config.toml
d_model = 256
n_head = 4
activation = "squared_relu"
norm_eps = 1e-05
rope_base = 10000.0
parallel_block = false
init_std_qkv = 0.0189
init_std_o = 0.00372
init_std_up = 0.0189
init_std_down = 0.00186
lr_mult_down = 2.0
decay_fraction = 0.74
decay_shape = "cos"
steps = 4221
MLP neurons of a small language model. Each row is named by its layer, matrix (up: input weights) and neuron, and shows model dimensions 0-127. Each number is 128 + 24 x the weight over its row's rms, rounded and kept within 0 to 255. Numbers have three digits each.
Before each neuron's rows, "fires on" lists the tokens most often at its 100 highest values on Wikipedia text that the model never trained on. A number after a token or word is its count.

fires on: "ar" 83, "ent" 9, "ars" 4, "or" 4
L2.up856:094120133110122151156145110136083113119172120114146163100134137126170153140120135084093103129124125151085154142167107147128117132139112121111099142143087158114133108141133109088149139138120105075108154112132126147133131100139140107127124118128162136073115125147104161153133142139104122170133160109168104086115149145185163106133121140102147103151128121075109124115166121096155144105131

fires on: "b" 21, "v" 14, " g" 13, " G" 11, "g" 7
L10.up355:151118139138136152142140131095169128152147129139073177118103135149121130139106173103133103154113107125079148153087138159147145130131103092153140108146158083079147147174090114097101173147119119153108140111100160140131147151102119140113097111124109124092118139120167116126146132095134113146144110123124137148111094155127141088158116132096154137143108145146139124101136074113158110160119

fires on: "\"" 74, "ard" 11, "ab" 6
L5.up821:113124128153160096101085151136098102170145115093167144179135116171112135107094144120155109140137162135120135136165083126090111115162127147154114152139092160132134133081137111119112129134140071137127138130134084118119129143119123108116061136108078145088149118076120134143156134086137124118099133112140109143131112077116140117106067113130168145113149120110154092146155144065131130088151

fires on: " in" 77, "-" 8, ";" 8
L9.up771:126132115153099146140132153103163109116079151136139095123189148132164146126132162110111150125128131148155133144149111102124112147088151127132119118149127151106121149142139139119128170099102130096097119162114136146146193145114132087098151142138157122090076183115115082120103103126121112161139105124190138100150116142157131110101134147172122130142112107109110101164111157117088120116176

fires on: "202" 22, "ant" 11, "en" 9, "el" 9, "u" 9, "ert" 6
L2.up320:146134110131145126106139093143152094127173098097149114135088123109120144113150111096114117100168131154144136176111133161109129127128158086120106128118123092098106110139113111126167110116097104074089150099089135166100167160139095141122089153120138120100171103125128109122129135143131085148116118110147125125113191155164158105139128137147126169148150102151128136142126108105109160138116

fires on: " |" 62, ";" 5, "/" 5, ":" 5, "," 4, " to" 4
L7.up217:078184107119144156117110139132111157145138099091166128107124123167119124102111148130128118116123120115113157151134140111076084121109083138126138108146105103158130114113140101124148135147151122168133121130157163143123127124142072113173136153109128128162162143102133119147138114121136133109129121107159143099086135133062138156138093161130127169112122131063126119121168123090121134123114

fires on: "g" 39, "anc" 23, "lect" 10, "mp" 10, "ic" 9, "enc" 6
L2.up641:128122144113143127128141096117166142099145178115137123105102122127120101111138082096147182150162112138114141144165132132131116118098110149107123122103125186165150112119110145123091163163114099104125123102147141113133135095131122132143112083154133126102173190130139133105133171112112124063121134157145146162128130136124137065162094167129134113113105120154120140105128116091105140138135

fires on: " F" 41, " f" 20, "F" 7, "f" 6, " A" 5
L10.up500:119121131129115111115156121127157139115128138049111132139088124102088117184130141117153097102170148154120145163178117087136150172101087126113149155175112121105142108102070130179131148138084159111108152172152131167116086153136177087130162111119135130108142126161100113123129136135111130136163115103129140075090139113127159137120118122138149126134132144138115076155117079129143186128117

fires on: "ar" 26, "N" 14, "om" 11, "ad" 7
L2.up934:062131150117110113143141128090093100119123141132123112149121150165110129075142072171111162119147144135141136135133179169100130162114132118070119156133134165155136121127115109111144165093105121117142131090098080117159110082116091142093110106123128111128125187118103115110158136167118124138110127120153114132130144135121144078111155152133161110168144146141131206108125106086098084103132

fires on: "enc" 44, "mp" 17, "anc" 6, "arri" 6, "emb" 5
L5.up806:111151132129130102145170103123166120093145085124134150123135143131139123133131119109159134136167116169105131100158080153123121144158125142125119150121165138116069100146106111141141164130097091076127130112091167131097130111139155141140157117134131155111166172075076099120098158121127197137144116102107161107106130124152165054176105135140123119167146112102119085107153126110127137132168

fires on: "P" 34, " G" 19, "G" 14, "J" 9, " P" 8, " comp" 5
L10.up327:128100145159134144100118110090139058099127106126118126094132140090133107119100162164139141090078122177093136172167101081132123112139105149125124158114145171099138139149109106133085124162117114117140098122152089136134129155112148071155122123132121124121147140088122111109145137149136142103146105121154094131092154126124129071128141179146175150119083101165141123153111166152119146145139

fires on: "i" 20, "y" 17, "om" 9, "ow" 6, "ah" 5
L4.up715:134097097142120125107131109156073114139087105133155161126141114126090163100110149089139124144109117127101173172135145142121151121140130141174096115139149132147128168171126117127094146145125130113136126112152154090108117121140128174101157122141141152126105119162146144135110180132100092119133150140138138137130114137153164114088122160146157090123134107120149126119131119093112093128133

fires on: "ar" 34, "ent" 23, " as" 11, "g" 5, "itt" 5
L4.up416:094134088087113157127129132095095135135098137115121136081104139144109086124130158102096096147152142167131130112136135139134097158129125142116135154148147142096154105113117094123097115162127124097120099100135175087122127127140146110085175154139108152090114090177079140135150173106150092176093137151135141128109121158128155159105094111138140106151104107126158146125155102099120148132148

fires on: "2" 36, "1" 17, "3" 8, " re" 5, " att" 5, " inter" 5
L9.up127:132140129157148175134131155156110176116121094155126102119160165119164119120123117130109169155118153143102154111168132113169102100164125129142101168165133143102142109131122123157048117117132140126100083095115151155108189121148135130148163139142115132136090123137132106140202170123102118117158138117137155119092138124122172163150149124133136137157127115124112130169152091140137165102183

fires on: " the" 46, "o" 7, "re" 5, " (" 4, " \"" 4
L10.up127:175129103077112135158144078140084159126149105128101137123161107101119119159131115130102091149103104155142133101136109148138135133169120172100135120122111146143157149108150175108107126099149108124184137108131101174125123113148090129121129136151172135120104139083123146149138150108122111151133153118178118131089132131122174099113163129112142124114127165095120102170117154104127129077117

fires on: " d" 18, "an" 13, "at" 13, "it" 12
L10.up593:142128138122134156173155115145177106129127173112120095156096114145098132137138166156161154138093113091134141094118089142126167117126133126113107155169107108132153128106087153165140123115108111106148107138145148139141129148139111125100107090156107159087163081083149141127108110088127151076140139135123128082114158092130105124141104140146125106168160132154108156169130089120112127109086

fires on: " and" 21, "ay" 13, "-" 8, " but" 8, "." 6, " L" 6
L10.up917:078119142110136092117096136135206146100123141093152140118104104126144120124135111117088115186082128133152113088097158159123113101075119119103116111128105100133121110108135104152118136128131122094106111114140097105119146118142145136104143136146094138099163145145125147115118181134144141146117139093161189153124141161140111132121090093156117079131087122143132132137119156158127105139089

fires on: " film" 29, " show" 20, "en" 15, "ilm" 9, "od" 8, "el" 5
L5.up221:153132093099125090141126127144124168146122093137132127105096110124144164113153125103142157116166108146141168134137153146159118087111136143140137137154124073174104107152119113132141129167078085107123157119098125178138132158132108137104105104182102151089207103136140120109116160158074181139136095111133127107116093160182135128121104137141145060129112090157136106132142134149144144136130

fires on: " be" 54, "l" 26, " Be" 13, " tra" 5
L2.up981:097136185181133124109152097129096121124127129158139122169173132139194128112130126119156129143122129153101110103106134146120098146145120154098127142172109096137154137089146176121112138141089125137137118120132133148145086121135104122135104139086133108122127138114108129144161081130103128095128097151135136126083117138107165109131096160124134129133117106128154109124157150129102165149083

fires on: "le" 16, "ens" 14, "is" 10, "erson" 8, "il" 8, "ris" 7
L2.up1015:099099159152118140137142133125092147103131126082112085105157076134167183081139127145141161120164134144119165140100134089152094106114100125123083136137142129160101115083157168124133132157151144118119144084119115139112153190125112125164145111094093129087126081090128126132126143133157101154075160133157111135138133157107142134119149143183144125168104144109168125161134100081152114138110

fires on: "ist" 17, "." 16, ".\"" 11, "uthor" 8, "\"" 6
L4.up531:131120092121126153160066165137106111170159121136138101111099121128131103127144129112152110118117105134115109151135109132146091091140094107151129121129079126118102129152102122153127146059122116094082118152117102145114135145116136111125123175129107140120119089115120145110150112134155101100126159138105116120113108063160111112102112153170171108113131138128151116094115136104125111112125

fires on: ":" 56, "ash" 8, "ib" 5, "):" 4, "av" 4, "it" 4
L2.up506:134139112120129085157110080087119099123178048152142162157142110121109113106135148121106069139145120143110173155129147128084139155118121147152120121148114145180112129160165175166173087119132136121107118122123161104125148079124187144115159135106147128126154090144124132122138104176155103100171133126138157130118127102109120123118122147169161138096119139102132120077108166085138135166126

fires on: "u" 29, "y" 16, "it" 12, "a" 9, "ar" 9
L7.up300:078199112115151114144153129135145140124143147162102162143097141090106078151122146157142141123086126104110135114110100102118150108143131102144133115131136128101160153122148115145100128099126096129102092148145157089129188092132106172077127126089172116108133105115181128140092074120107121150161156197155129101118157138148181095118097100125139128145131150159074112124123154127129141152140

fires on: "é" 20, "ay" 17, "en" 14, "ub" 11, "f" 6
L5.up672:079107162156124144129120153155165161127140114118098112136162123153111137087146081130125129129175131162094171123122161139134110113133133107154114123132132173128117090161144124150122111148150144103080112125162170119144115125172151124148153144146144149152140100152109151140090141144093170162156129119113136104129120151091087117117105133121154126100094123149146120125201148082156076118149

fires on: "|\n" 19, "ter" 16, " also" 9, "iv" 9
L2.up418:125103166134083149180109116129142096166122144177135168120155105159145113152146112148116110109109165142103092150134115118127138153110112115166148122110128122126107095133153150155122113160114160154148134135094133162160114161165125094100123120159174108145162161115114148091149128137132103136137182151124097130092135135115156127133140116154150151076113079106112108151145102101149142146153

fires on: " and" 45, " of" 17, "–" 12, "-" 9, " &" 5
L7.up57:122119149104133105153118110113147141130124133104130141095105152133104151139126130104100090165124122154154106120124143118152136137150128112149154151118131103139094144080136098142115159128100094102132120103126127110073207147152116128097140166090072098130148154100134109098088160130156143102127133129113136132118097150135125149152124131171091119133137096165102159117085111162143164113119

fires on: "g" 50, "u" 23, "av" 4
L7.up581:119121131129133106094126124141139143101123137124114117130108127117093089134178134163176143139126127177146157114126123104146147084128143169133158148153088091149118160115141085119099091133145106152164149140131194126145135125100115114121110128065141092125132106159139101111116113129132141100137139179141112102124152147084126109153147132131140141102154111110108129154115129107134105119131

fires on: " res" 65, "es" 13, "\"" 12, "ir" 7
L2.up849:080133153123167139138077142189114106141115114050118132169161160133118117122156193073153115142150135144117165145172128147090132091128119163143127179100143141107142114123095089118102122118108126089131167145148106142126087094137096133114091143158120127119123126092121122126130097125137141112142102094170130178139140121138165139105100095128164098139130139142135121152154135101183137108111

fires on: ":" 13, "us" 12, " of" 12, "=" 7, " near" 6, "," 6
L9.up889:102138128122108151132113142053171117128157123108138168127185122135140153130132089099151144144118105163118167120150123149111085081159135155171133155095141129145111162133119125116128092135121148087107118098112113139131153134119138117135097125127146100127135169085135116091124118144166142158080164120134092150101129138132146121091117150150116156146116127103147104125114126129138135103128

fires on: "ing" 30, "ould" 8, "amp" 8, "ex" 8, "ill" 5, "z" 5
L5.up881:111124058159089160160135095148140125145111159118153118132128122153115144097143154149112135115114173132133136127109141132171140135127182137152097120161107122184103147134078143137123128160131185116122117134097141114101139101120098098135084159130173119102126080166133145088148116125143103135159112108167177193125106142090116119134126119137116141136132138143123085166164113118124166137152

fires on: "2" 52, "1" 30, "3" 13
L7.up687:085099114130131146149146194125113145074164101135135147135113147133148116116160111098088129103141130168179138065143122103145104125148146144105126154157147134140111116107138141135086109071134168123151117146105129130127119105133110145138151138152136149106116098158165121093163121131086103147121140167101139149148152131089184116163142141127127139141098109114115131105155135142125127104115

fires on: " Cal" 22, " ext" 22, " sup" 14, "ri" 13, "ert" 8
L2.up561:094165112113141123095122137085127148173125153137162117119101132136146153107118130087104117123135070129149178181125130138128116116177070152101104105161115138112128096127123142080078166097083142085127102119146124156099115129134090123116108144148148166137149122144152109128151115149137135122105182111126158191128123117164140049190118148141091113132159117156097091137152124124102167091171

fires on: "h" 25, "ang" 15, "ud" 14, "ro" 13, "j" 11, "ing" 5
L5.up244:093124152141144143197123105130106141124135093103166088128113091155124092119098157117114128140129093142116131108123118133125159117130129138146144129138108107129098095089105167122141144142143129146119068124160112118148172118119115149114186136109146129092125156161140161119112123140126145124139144129132152166135139107134146159099147151125162082189108161147116136114124136151082120135124

fires on: ":" 19, "ir" 16, "is" 10, "e" 10, "ec" 6, "av" 6
L5.up665:096153151164143114108090088087097107116161097133112116122130153100129109131133116112115072145123153128083162123108119134156098142115151143167120108138114117139121145113143130164145149103104142160105123156098128100150122088140163116148139147157146146118102144090147131158158159129130116147155138090142114107070130104132131137100144152118158171089158123131097093096144115131133104105143

fires on: "er" 22, "ad" 18, "ut" 11, "s" 11, "us" 6, "id" 5
L5.up617:111086089160103089154112136149118142120127125130148103150133142104161085148142097109095139125131131144135126135106147144151066085165167115102149111127092151142091153108151092139087157128103142136083159103141139139180104129131146128123136102117100145112142115145136096117147144114077132179109171131160161168097137112140138139117118096141102139141138143128113138140159123153139147112131

fires on: " f" 46, " F" 31, "f" 9, "F" 7
L9.up474:157101138143148121123101115148147142113108163121153105137131121147109128146129117156122103096132114099100127135131138100126141180140135131128129134098101116100159153100102115136167137104109113114120120139118128126124115109151161120117118140129138125094120081123103096092114095113086129115135108101128101101070118135126144092111156122093129069108099131192140069133144113129090111099121

fires on: "1" 66, ":" 13, "2" 7, "el" 5
L9.up708:090133097169101143141120160144114145113166114165116101115130134134146090117117076130126139125106159141157172097119138114148141121143132120139092110164140126108104130136101137136148086080103103155154126127111131139130180098112139131137094127126157129090102140174139084084159165102098107132118123132112160169126135119115164111088132146162122185114090133127146127135163136118135058141147

fires on: " G" 30, " H" 25, " K" 19, " g" 16, "g" 6
L10.up89:154156083166162139105106139110160142082116161126109158111099117136152147143143139161167164159100155114083094116123147132132151097160088149121117137132127104108146119110126131100134183156134117116137113178134120083129132140121118185107151102114111129113133136133107076129139176127130101084115104168141100171108092150124173103139149107138128107156112129148136114094165117118151125130112

fires on: "ar" 27, "a" 14, "ab" 14, " such" 14, "A" 9, "ac" 8
L5.up55:138106130136119121101127160066136175149131120106166162111153132140159111137114107130123139122083178121137085134106128130142122120088143124150114091120079094161128126067104115136133161131166104105124144148093146155120138170132183093136185094145132117099093150130102162084111159124118142098109151157150152155087121099174178121111095135132108157134119129098104116101109105108105136130093

fires on: "on" 17, "h" 12, "ing" 10, "e" 7, "ay" 6, "le" 6
L4.up396:134129143140113139143130111183145130111160126139157142109079085130099106119105146172135098112109081132078163131135148151105134114157134161154100127129160134141150086111101100168119150115156142121137125115168141138176184112117107132142143154103106100124112185183146161095119145103126106137133136142136164169139149132109117110140166106160141094102117099101153128105143102118080104086120

fires on: "ad" 20, "ac" 18, "ch" 12, "gh" 11, "uc" 10, "duc" 8
L2.up139:162130145099125116147070151122135168151148102136085111099165161108142135157157098146106136124140144107144109117104101120131119133113118112103155145154115158101120154129060122119190161157105132132165124096134173152145086126167107101123128134152124172098096119123114123160168130135120136129095118093128137090142120081135168135117124126075143130134139126148123105087176134091081124139114

fires on: "i" 23, "a" 16, " (" 11, "us" 7
L9.up370:127102069105178126124117137163097106125167158122119131137156146104186102099131131105137075085106141102128144096128115138133087105119109113156103116094119117108144117121124097154150125106114117114074147132151142108121144123129062136139112111121119120092122150139056154144143137118113136151128134080148141152090144148142146130138128119076116134124104115109111111151157106118142122121121

fires on: "en" 15, "av" 14, "od" 12, "at" 9, "om" 8, "ar" 8
L2.up860:116094124082136124119168139135129116106089163169153141120085133130173172119135107110108124131129138162148159178103151146164120126093127149119138128096147118164139086144099142149124092129096126060108115097135136139159145093116129114135122133145133132139111129165118074113121143165129078127143146104149078146137163129099157093120161118134123146122143104144145185085129100110119086099154

fires on: "-" 52, "\n" 9, "it" 5, "ter" 4, "an" 4
L7.up307:119114119139129146189140140112154124111125169100120119184107142106118111142153120142130164096137130144116109105102137124187121163104154136087167092117148155119114125099107133185133126143119129159141127125114125128148137114114129088138116154139135161130158114094173140146108128154085080112127140148155162087144175146128116103114090131118136121143099148133137161111155130146122144118134

fires on: "ur" 38, "ul" 11, "ec" 8, "is" 8, "al" 6, "le" 5
L5.up675:148100135161123135171127155102083102089111119116140134072107126139102143135129098098111130128155157115134132099147103173156102087154148120127127108132120132135152107105120163168133099158126111125106081123123153124108121084148119116124149108136126136159141102126132119136102200129155105145123145146169111152075089122127143125105172131146141115182134155133101142111110126152090129124126

fires on: "ee" 18, " Bro" 18, " bro" 15, "our" 6, "al" 6, "e" 6
L9.up123:140110131162127141117133128142089120114100110112175118107113100155168155127147182109131113134117192148100111130121149130142175095121145136160120126173191136174126137125112109098134084099110101138117158141135114088133090110147072123143118136139142123120116152132123115096112195140155153118097131145110095132090137145146093106131110119121131094106106086103108070128117131156135082115163

fires on: "ive" 32, "ire" 14, "ing" 11, "ric" 8, "ic" 8, "iving" 7
L2.up714:162140118143120150126139148144132091113091131088104123139085106124101127129124120129101147113125103117098120095155101113107135120116161133106105096129114110107148128137064119122175177133161101098085185110103154108113135150150112128149136102103153125131161148129147132099168129152118137139153120133153149136140146148119182139154162142169123111071147130146125170132141158131139109102100

fires on: " W" 27, " N" 12, " L" 7, "er" 6
L9.up154:087142120108158127121133163107103114089137123122149154144137109146143115115122095139102132146139146112134119138104151147073099050121160172131147121143117121115125097168159108114125128152104131104065109130136133145116136179119135160175162127117119122113116103122104142090159082106078127087153119099127113115107141137165135096146142132123162079112127148113100120108095138110104104121129

fires on: " G" 30, "g" 11, "G" 7, "s" 6
L10.up196:140137193132140116151109121084147118087127086108140123112126108080166111136122123122191112115102103164144091121157150133153112130119133164150108149139141107133096148202116107095092120139128142106103153153159152158124120104166180140115092126132101126116159086127104125117121126129143124158156137138173126106080148109145094124129132148141146133111116128124141145111099133106119147113118

fires on: " Be" 16, "e" 15, "k" 10, " W" 10, " be" 7, "ap" 6
L10.up88:098109133130133109094174104135139142155144117146104158099156143153131107142093117169126109162100125138145173084120138136091121158110105128144160101110092099174117136130138144150085118162101099158142116088074144141095107098108105149092118124082134088145099136088106109123157150161091137115100125142149092152088139124108130106161096139124088135154122107159144105124093113129094138139105

fires on: "ack" 24, "l" 15, "im" 12, "ut" 7, "ory" 5, "te" 5
L5.up953:075144120168092154189105143132143107134150146108123083127126100095133143125143104090155140128081112171145166107131109132143110081113175106100084097173134181080109152132135105094140112151141142133101088094113112162085136089177147137109097124148164142113148118108104125135122121168146134123110123135135095160113117139068145101121109129090126119113085122124119127112141130119136091111117

fires on: " of" 25, ":" 24, " in" 19, "," 14, "T" 12
L5.up718:130125137151092108142089098093111122113084115147116139118201139158153138110121116100127103148106124143119136129171109105109120105109135155171122102171137133114118107123125143133150133095154100156083065154132164135127123144092145124124164148126098136106156116118117144120109114152129143149153171094131127112143087154108110126098139120149093131151172122132094153136096117118129115140156

fires on: "ch" 31, "che" 10, "y" 7, "amily" 5
L5.up785:164136145120147151122103095148142182123128184150124138137135147143095143105127119146122114096104082125126122141119098157123163146172074127120125123143111084112126133099106119144116158097117158125126150133134119092127142150113131136127135104119133145101125109105130108144149172141105104108129130136165129138128128131143173140129150148148131134087123136102146154144134114111134113135142

fires on: "ie" 39, "ee" 15, "e" 8, "ep" 8
L4.up106:170117177109115130077148110151081137124100110095143089150131102146147135155152137118122140138127105115129126122110133153133121100172132124133113138130142144148141116145111122119103093133122126095107117093102154048153067110116113118090138161120161084097122163117160129102092137166122110171130121106148110142122143125171178144120151147122136099124130093152083113094157169131131134129122

fires on: " M" 25, "h" 7, "k" 6, "b" 6, " Sh" 5, "T" 5
L9.up842:119161145148141132126177125129133113098095099176115101113110156163130110116134156140109131132123132134091114125140128147122119126133120124099115166141151113099135122103149123159089128159118090080115133123117092129116151133128168122075140123092121127130171130147150132160146101087140116165074134128150128126122099134156134106131117084146109122131132187125110122113109110096070173132156

fires on: "or" 24, "an" 21, "e" 7, "ew" 7, "ard" 5, "m" 5
L4.up818:114087169129104129125135132131130121153152130137186150123132130107138127142095114114120105119113160129111196156122144132103141128113141172137108106126135158143133097126119139171119153136127057071132100127134093153120141093107087094093141105116136143108169138149139152132157161126098121162093128095149108108081116112145141115093103130087147113114115138084146114130120160087129100131160

fires on: "h" 33, " h" 18, " G" 17, " H" 6, "sh" 5
L9.up442:126139110152122150103110159130127107150113110112133170111091103125104159122111154153146158115134140129102172118133156106152119156142136081125119082184163102074123135132131123139111182091107098103128125124096164168151160075126100118138136104109138128119122146111113101143117131135140178112102112142079124115091155141141146071144119121126113135105124079131115097141126121164122098144113

fires on: " of" 31, " in" 18, "," 17, ";" 12, ":" 4
L7.up242:097139119188094116106160122103147100089091145131130175119151127113128152141129150149110156158121127157127140101128144121132143117164170135132106134117120143112100107146163137151126149127144114175112103122134141132131134153114133079088148147131118114046101144171064169139141126166122120144110107155139138110176142120097141109106121122157114139123176106072117146143120132096157097112165

fires on: " The" 14, "y" 14, "he" 11, "ad" 10, " the" 10
L9.up650:106119104151100165159147115133092164130147106139108117153120137123097143088112108090116111096129143112118106145122120126139169123110139117133080117134108141095130117103141116156105122143133154148125119148138158153151112119139134117121161079067121108107138140120087097171114152148128179108158109103131141118105133146142210140148108142121087100128158163158131102100137102139116131146114

fires on: "e" 25, " fl" 25, "em" 18, "vent" 7, "av" 6, "ect" 5
L2.up501:149166144185111140141109111087126141107119076150110130136104116127103118140134137109090140104147110127107140113117134141116087161159149153138158093166126132153141108104096138118080153093115125173122141102101116140164094135146130133178173141156094123116152143121152103172105079134131128124145118115159086104102125145108123135107150160141100099111157122131122136091146171118216090097097

fires on: "or" 52, "ver" 19, "er" 10, "e" 5, "m" 5, "r" 4
L4.up1000:132103134142151137123127150118138138111169117095080109124156123076111135135100099140142145115110092146115123112126108105134138113124151140106083113130149172162147150148133157135099091135081120120114096135143134148151122145177114075171147064114094119100115113126149148160119163124127074132141152152157103148076085137150144119105113135140122118111121116150183148125160112105096073092127

fires on: " |" 39, ";" 12, " =" 12, " ind" 12, "av" 7, "ass" 4
L7.up497:122147110149125158133139107127146151044153119131119132159123138100125164166122116087142146107141151149110138122150151075143115130138154127149129083100146101176101152109138080163138129161151083116104130117159144118148101133141111094130118138169159126141124095095129128106140166122150145127145123106137159198094101112153161106157135159145170148127140132120154144147197115139124114118128

fires on: "ium" 23, "um" 19, "is" 7, "ir" 6, "ec" 5, "ia" 5
L4.up1006:167124158144222103115131137133110165116125148139158151133151115160144129116107140141142101102133116124085180110112099126154085124109131113154090130163121128100164129168083104086119070097142171121089095085142174114142124122109144146135134115119113112090135112107117136158109116144158122112138158122125086148125113110132163130153099136145122166149145098148124144112102097133130103125134

fires on: "ch" 36, "ac" 16, "-" 15, "ist" 11, "ic" 5, "amily" 5
L4.up814:123140138158130074126110125128143165112124108075123137105120122118111134153125079095093140122122108136138102086102121110140165105151076068134163115131129152122098118131109115153167157118141136123115118105123117105112157148152148111169129131127112158126060121135133149126133144164164091119137171118119083146133182100197143138140113131087131149086156103125157127099127113142116128117115

fires on: "ar" 23, "ra" 23, "ut" 10, "m" 9, "st" 8, "er" 7
L5.up428:126109137131108127122131154123148078157117123142142116141139129138152099165117150109108155097113089137147124130151134126103103086146137122103121085114145153185082161134159117156151119147132159083066111181139131125144155129095153107093145100090108139117138091151130125153117143112115148140116115157129145146148112138110125111144134078131126130152145113138139170162074094142135141192095

fires on: "he" 22, "y" 17, " them" 13, " there" 11, "us" 10, " it" 10
L4.up543:121145119129105169141086141128153137128118110150143166140133178121115082100142128101134089116122118142132167128108170101138187106122118146138094152115142126117156137107123162164108128137120143124079110122077167164152103129151123162111145085141143133148142144087138151115118166055072179118120154127108164154105104152112167098143092112152087117131117171143120144178133127138143137118172

fires on: "o" 44, " Co" 9, " Jo" 8, " co" 5, " Ro" 4
L10.up1007:119137165133128117135144145138114136095165176142116086137125108162149126089108156136098089102150107103127098149128134159109108160102173152099097178128144090133120097134141132177091127156118087107119161126119107135154148128150086116126147160116139165135095114123104089124153097156110117162120131167143113180081150154158123131118131096144101155125111150113147167134151140119110122111143

fires on: "r" 23, "o" 10, "i" 10, "h" 9, "m" 7
L7.up828:137122133126163153147124122136133141137115116154110127120130107129146118117130128139182126109148126140107125101155133132136107198139128110109163150134110087105129155144145123116083103116144074136066136111127149102156143136143145133117172084147094109074162119073116114139115158099112117103168189114139100157083083107134126096110163168172144101142099153128160120170133131129108105096108

fires on: " in" 18, " of" 15, " Team" 9, " near" 6, " to" 5, " club" 5
L7.up1018:127137132101102161155124134094126135122097094119127155162171115123122126084107151108115150137132162162152135132137170147127086129151154111104141120158144129124132111176108174118114125148160125103112138150088083115134133163142133152108111139172143150065097160125102148140116118200150169135147099115172129108141146143127174181126103152137136131105119171084125149113120120132142105129153

fires on: " |" 63, "(" 5, " of" 5, "'s" 4, ";" 4
L7.up362:092132082149131088143130141149123131095132081106096133143144119170118133130136113123121118150094144130133152120126094081118091145124136133146144092114137099138134151160119099159157116139147094124120135147151135079115089116139136108134119133152116123157131144124125159114117159111151091130142104110155127170103072145134159155156097142162182151131134135111155128125178140107131107089094

fires on: " T" 28, " R" 18, " G" 18, " P" 10, " M" 8
L10.up149:152125133112138138116089104104136103052146079103156139068135117092151128107089125130157119169144130159124113178097176095114161122122115116127104171101169149096173167151134107126148128165129083086148116163148119130143148159116128149163166125144174173105143124166119131143130137111110096149172107130125112143142152165108092129074126144153127142151072099125128108118109128083156090129146

fires on: "us" 16, ":" 14, "a" 11, "ium" 9, "ia" 6
L5.up851:100131108131184125168158106131155124150125159131136188144170147162137149084088100126129094099123107121092106118157074118136098131143124108144085116129128100114111152140124109100126101104114110109127147162098133140111131111081113119138140119151104119099103138141115128171139099115121100092136140084179104082108084143128169105114124157151133130126086132176111147166152073148142131125108

fires on: "-" 28, "ill" 14, "ud" 7, "it" 6, "om" 4, "ine" 4
L7.up771:138120135155109157158110118114159109098134177144169144137131145151141146162111131140161162092103125158109116117119117146148101093103161107116115118116118170125096154120168120125151164101127117107154098070117099135097136121127089079159084155110157173159114123118122047137117135138127117180157155116122134146138140168096146110124096097123124111133136124139148158107162116078142104112124

fires on: "che" 25, "ag" 16, "ch" 11, "ys" 6
L4.up602:128169145114087152150110109121157138133172139111123170130147124151149154102110120146110117075166145151152123135072102158135118135159083165102108108166133106108132131148127124120101142150136124155160175125120161068118153148106123117134078090136152099086134132063125143155130161127156155135130183119127132111140154149134201154073135137111160109098100132131169095113096151161130098159126

fires on: "'," 34, "am" 22, ":" 17, "=" 13, "om" 6
L4.up377:166127147114080149143106147087145140110180145115131157138154107174123174153121120146133098089150145168129152127162138127130137131113112158148133160163135133138152128131103153146106111143147118124140106127098136187079152147087113062140169159147135139142124164124158086100098134149148140123123134132167131089129128168130128137134155112151149106122082109144156108156163174127132123147110

fires on: "an" 18, " Jo" 14, "and" 9, "o" 7, " Total" 7, "ing" 6
L4.up729:122131172129134123087130138093147115125116160166136075128151104160181174096119094136110117092113112101127126136130117122157119134130136155083124142120107113109148120078101140137109135153159131111126148104110130101132106105121107101115134143132215151070129136144141112087134113168124101169166130170140124092168157137115110132093096118127137140109155140104133153122138116109092102077153

fires on: " h" 31, "h" 19, "ot" 15, "H" 4, " H" 4
L9.up1013:187118122120162130065125154124118105151099136119149119110138087114142144129157144176112126122139109119128170113117093139149119149159126101124108126168144086121129120131104100126114150165127120101102082085163134133108122115131100162096152079110130092083135106130141125137139122119119135116108075125108135102106123163142108093149125142124085091159123125134094166119153140115106170148098

fires on: "ord" 12, "l" 11, "pe" 10, "te" 10, "g" 9, "erm" 7
L2.up22:090123093140121096137108134109135123107117138110090156115128137134081154121102099129154100117123109206102152146105146124154144108162161126116132111184131122150128162126092105096174110116162128099092124087161144148119116175151140147112126093137145124104154180163127097126105135153124133153108095129126137127124144108122137109140126152139159159143112141141126101130114135114161108103089

fires on: "ar" 15, "e" 14, "%" 13, "one" 13, "\"" 8, "ore" 6
L5.up104:108135130169145097113095118147115133119153123124159145133108131103108138152120120176105119152096103136108153089118124112102076112104139154127167111150143137148118178101079107126075113099140123129128102124120157174129120156140124127138135139117117190128124121084132125116109148104167105099115125132121112090125115125151132146118061111109139148106125152103153134153145132096131120107169

fires on: "ord" 22, "r" 16, "e" 11, "le" 9, "ro" 5, "ens" 4
L5.up895:110127142194102179106156151140099153124144090120105117124139100113124130131145105120139127161149135132067079121135124111161131125153184167148139144097144145129127123118125172118143131163081138100115098144178146125123181174142131074126116095076155147125110118130101122099121172136125100096126104100134120137149140156131153134095175174156148083161124110117120120158131132119160113090144